config = dict(
    num_hidden_layers=18,
    hidden_act='swiglu',
    norm='rmsnorm',
    init_std_qkv=0.0264,
    init_std_o=0.0,
    init_std_up=0.0264,
    learning_rate=0.00173,
    lr_mult_up=0.898,
    beta1=0.9,
    lr_head=0.00903,
    max_grad_norm=1.0,
    decay_shape='linear',
    batch_tokens=[131072, 262144, 524288],
    doc_mask=True,
)
MLP neurons of a small language model. Each row is named by its layer, matrix (down: output weights) and neuron, and shows model dimensions 0-223. Each number is 128 + 24 x the weight over its row's rms, rounded and kept within 0 to 255. Numbers have three digits each. A neuron's up and down rows have the sign that makes its largest values positive.
A block is one neuron, or neurons of one layer that tend to fire together. After each block is what it responds to, as a language model described it from the Wikipedia text at the highest values.

L15.down270:150152098095108110176119145102129122157094076126084135141145112129163139114112116099157135094107091104133105142109143114125122130122122127149160122106125108143148103089146145123100161105137129134149140133133193096066148156123121148148128094124128102103126107129138115128088145149115102127116161100159133111133126125132152164138147141098144084141111157175134106096157162101149127118139092099142150213136152085119116134137108146102136124099095143117109107103125122138113165099107157087122142156127124112125141112123140106199126115107136098157151147073164108115115145127081144113120094154094127121147137127158099135144092108106130122156117127125129090162067159130142129133073
Responds to: Past participle endings

L11.down159:113137168155110120143125108144174134152139109187134112128131124114117099142120093096129132147107177102109085182108139095118136142092153093121118116215134116147169113158152143145094136101106098160114147137155097103102154128101105142156149124144115127093103126126115144081118132083169139148125136126136071135083147116152120111134185101139119160135130162136109101109121116162121117137106144123113110113131152096138134136151133176117095122132116144133100164081122151145130149137130156149123130135144162132128125143139181099196104166104157162159122159098135153125128135146167131126144109146112136109133156122142096137110112130136128135125123146114132218132108140102123103100146
L11.down177:104095147152156160126146118124085115086119115161193171143093158132081092113132140120118128171141128140155130139108130110169144155159158090136135133120131134129110108144117131168136115116091107130117164130154035169134125100168158114175140117097148146105142135121184108092148142156117120123112152145126098139150146144135107188119132122100130104151137127133117149169097159133102081136108151118113103135141094103100135125160147065138113134108123126111126103169106112128133143099142119092128091139165133117131145097117153139114119125114119122119127131154156081120119108152094164153134094153123135117160098112114146125134116105124141127141114121149139137177144174130077114101083
L11.down779:104119137137141105164093152131089166153096089162135161104095160143143097151157152214142152169125114120151155136152124120116135129161152164104117101136108157157186190123086071113139110151142167106135111158151118082124164148175112139163118100120109111154109124131103114123060101169122121110121114128132113119154106088166117155123108163145136129098135123167109126117133106142121139115154164166109125086134100113097145113105123113093104125167123150117100132122114123150148126138127123110157143129133147127106115130163176161128122161098123156106109110144150093111111126129152149136161133102122146150119101154113115119118158137095169143134130116149128153082110138126151109116145
L11.down980:115114123103123111098153156151146125049130122095135148117115114114085122145132165146134135111113132113144111147173146146142135089100122120111105120142139165128123153165132143085116160114108206137151101097141141069084123135088099101109135143126155133140089098116151107109162129105094166108127157096121106144192150093139099122108137109103108104124128110125137101149139152119154102144084145142174142142088138150152146131135111110131133180121112071161137107132159140099163142131134162167135160131107165089155145160153129104130134106131118167115130159113130118121123116108097159127131115174139127110091145146144078135119123161123133141105143118098173181113148140140123124122126
Responds to: Reporting verb endings

L7.down13:159128143159146157090142091140140144115176120136104139136146116136075117121088149132136139122167155123180143091128127126135212115112156144159102136170155148124118145128164203180123133119186119112129155094110144101137142104149105141126112134173150153129110106134102127110122101122139141156099122155108160122129154093135143079107127129113142136113130119125111137138139137087127138180168119088135151118103119142153125196135121126155085121104134119146150154128072128103131151143130137101156101108119129154146115137144130110106124108155076140125122088147127170168138120103125115150119140159150103134163123131161100103114117082081129130154116108094088178119126134138127135125136
L7.down90:110137123145128098154136165146100136114148119143122142141128119146094154158128108119102106139096127121123094153125139108104106078104130147101081153125152157114117118111148145137132094080145115140110079134132146129181111122114120064125156152107081101100079093137116124106134150094129140128116115145126139102095141118144090164123175125150156143105128145122106155061136120139139113166135097114123126082114127125144148149124199138092087079123101140090159144121107111118095125150142150152119142152079119119112160152168142105130116167118158168173160103133132110137133146144155145151115102127120109089177090156112104112155146103129103142112145121119165134118078132111172141137114
L7.down196:134159131141126082110086112089117130122079116134154133065163122165116104179170173139150141121146122092123154171157142150112145123117134110103128119128151131107141146139127169130117146177135150131148126139185133122139182134124116101164136151149119142132087160089116113084147133100178104119149094129133115162108096102111153115092117156108131140167130143153100146105110134138120120097111160138117113149132081087112107098112164155140136115154134115165089132089124124140133181121110103165142125145123122128148139151134191108144108163119104117148120156090114109134172112132163123090108144156126143167111119145186131166136110101103152126156114148127158153129140131116121152161118
L7.down350:116109101121114128121119128142096109094143165097095120123114166153123082126151143161139129084097152105129094115160104139141157105117148148147111153088121115119131160112122112138157089124127157173117154123142103120115150156194105134131123105101156172161123133125099112160106106097109125135136124142122130123148159109090107141134149110125127126092129105136152075128117116137150135143061085129124150103141116129148145158157146112123142099149102149117151123125109154173156137148149132122139154139118128109155128097118121158104097127119088141130088119128144136163185158134132161092136077166151108164084123145135113077115124149139187190108130108153168098115096118158121084084147
L7.down359:118102100135158154116131170115128096111134142148107155158104099105142068118078106125114127085100171114083145156134126139149130090106137123148151168193127095159107131137163167105132122160132141113112137084120098132135133130131151158129136116140170155140163130123154138091137138106125153160115140146134114142118114138113091186113129094123171146141101147127151137124125106112120076107149110113194154085140156150141147125174138148145183113155132082116158162145169120114129101126106114148112144103144169143151109142141128171109140154117108141136157103136132124152124109139129097123111132122132136122080069139084113104142120106127120157086125141135143122156158079158128161102141
L7.down434:112123112131138146140135129115077108090109098133137091166163104096098124117167133138149148122139128105105164130142091115103081153152145117107085143116142135101152078158160100090153133125128142125140094104150164102137146123129075129117153103107157173102114107158138165094157151104127161123144126114110101117132120124134141085164180110101131113132118093145129155146119107111127136114138112098114114129132135139132161165159109140157146145134116138118183116133085106142115134130102209099117137112119131138136129174182147133149098126116112107096117130117123101108156095102148161141157104161098097106084115136086105150121126127176110157143145132130150132147068122162087148117158
L7.down626:129128133116143142118147113131126125116118069151150085106091144130129096087180127152125111114126124107100116085163151101125112151083116159137152151135119115139071129103134131089154103131128119114108139112113159113117118166173104110152123100141108107136155063132104111161135110137157079125085161118156169080126176125094130135117152129138111101115111146087120120129094153109148136124126119157116124104110118111148127143117111127107124156147144171132119131169124142060112116184112110107144128106128112135154177113181142116148121112126151098178116105125143157121149122095140135111160142129103122116093124120152174144130125143116154103127146105152103153074127168094078139127076
L7.down732:082114140136175147079159128088085147112094097140174132136163093109117096112113173141142147147148110107119107111133120107109130113082139104167135142150174122118164126143099140084093088154127122139157099172188134099108144157151132109163105157111137125109111134152152144141130136158119131122132136077081146139151123121122133164124128115133093199098104131100113140117150090127070120127134122122119163122134117122132107132123136119151128143148163131111122117156100116143086110156147105172102132101129131151147121129147144144114096159126100119096126110127170151059154121129107144112125147107156143159109122110147080123137136173134109109116123132114145151048110151107122116123129
L7.down747:147137142116115096087138111120106143132130188133160119128117121129112119129121110139127155124153116132132123109137174158152119100100084195141119147106117084193125147136113110124174118142123114143095101099121140114095145107102157135120111159158192137108130099091097119154112148156111134186141141120110171111151114134129131137112126175087154122138110154088140165134112136125127130153118140168124132138154106141147118124133157101143154123166095097109104104154157026126127111150123112134161127151081124107132116144175139127080159142147091114165151128134081129132089121119137126112114142124130129132151131172116103112140096145126128139118102147133089106144178107100146142112157
L7.down911:130119116147154137158147117163145095111124136180110135078152156151122127155116140181086099126174122107133110138162181082137139138087092159130147140137164089157156138122175116135110142129122133134120151126157117094097137103143115140150122112136136125084147104152128153128088089107137155139120093114126146140128203135107126140155158103117117126101111103097122146125140153134114130134125112108099153083176139154137151120165135146163126100134125158117110148127118145110138157112093160078104081125107126131127155145146141150140046131098083152135105145109147121094128135095095130137070141140096117140143122136124091141119150140134127131172146076165152173126139155121134107130121
L7.down940:149124163121171143124151160125143147141141146126104109138128100128142098122087130137154153142131113146169093121102104175106108152177130119115074140121165112146138128138141136114138142105156144129106121123111122088140201124133111118130113094094131139141135112157103159131102133109127170108101122065123097149117111160104105101166144109135114108095125199142154112151137152163112153154168120117088148099119120151159134123136109135090146112128134146133130165138164112147140125125124117098076146092119086096106150137172167148158087125143145112151104123095137125085137074144118091091092126111120111103105119144158131127114153111105136151166130134102134155161133061139111126114169
L7.down953:156136101113165132142150110158147122141169158108129124163141163151114137132134140085152119131165116074124098127122157172120119123112128135101140096082144111117133163169126163174114151116109114113115140123138125123177142119144094078120118115117171085169151135132090073129126146086124148154086150121163120131143092130092146113109120127139168164131154162113121115131115152128159145150133132123109137138136116120098113143146092158129142119157143099177114149153116082122137126128106103171152139123123150116144154141072177114125126105122100115139136171125135094093142095075158187099129150105147156144145114113139095142113057087132146157156128130134120141111132140093086125148130
L7.down1056:087113150126085142121123132128109142093107093139120120094088143140129127109078120141140094130167091108101125156079144131147121120130132149157109131123172150093095105127102153173066140113130146161154143137150125095137138155096129122135155140135124174136077123101114129146134090087130144123130087109138111134154136105122125112131133145129151129132115093124133169134046094162151136114137110164140156102122118194140124111105142104156146112122138142165136131110104168149163147119144197135135143143134156117157125081143112114148130119130151120106120095150103122167113114140118094100105134115134160100089112128138103171145180148157163103154132117179105122106128127140143167147162
L7.down1067:100124134139108122146131124134112142096155122134138177128106123110120176159164134109146108104168159131142163158134133160156154148072122127125096181095100145135135129154184121134156133104184128135088120138097152146127154127119109157109121120102141143145135149142123127155108109130158136147136136154152160118097146115118140123133149104156134119118141160088142120121138133129133129097177145107144140121123077120142161161165174108118092114168149134112133174139129132126156164096138140139149185094136143163161135102100158134106122128128119205166131092097191131148154119178120135108115114121127119167111114134120109074150158151093119133100121111156150121150105121084174107149116
L7.down1080:143126116107110187130148132152147105113145151123107117128110148130105119153126118093095160110171124107121129129169133133178143179110118164125119133130102129142125125137152130128098122108129134131132131143145168155097138117137128143133107116142116123142171133148194131126137107133120106136173153134173172117134134177112098149136107132144125132099149086119106119156153086115138114127084124100161145105134096133155143138113171071132090117177160122124129155145111139109127129134153123162128102135077139167098118160133100149099096106132144148127142090105160102087110119139137084162143160092140092096114108124101153144114052093098095105110086154150152154105124132117094073123159
L7.down1209:140103127119118102177119145114091068076126105145114164160093143100108126131091114102104077148137121087119155120114147144144160145134102134169147109109106100097134135106040107119109130156132148110138130152110156129138118114087129080168162158155138140126111137142128136125090104132162143125114134129106152115131121134104172118121136142131170102129141114155155119075151138120111131106151122138106124145138141135122124122115099162139084130165148133147131160181141116139159160149100128133129149147099139117111135159129084162120107124154140138091162170127173112098156092092173115178161163110111127118104125134140101103127144160102136156124143116123117097084104087079119131116122
Responds to: Mid-word completion fragments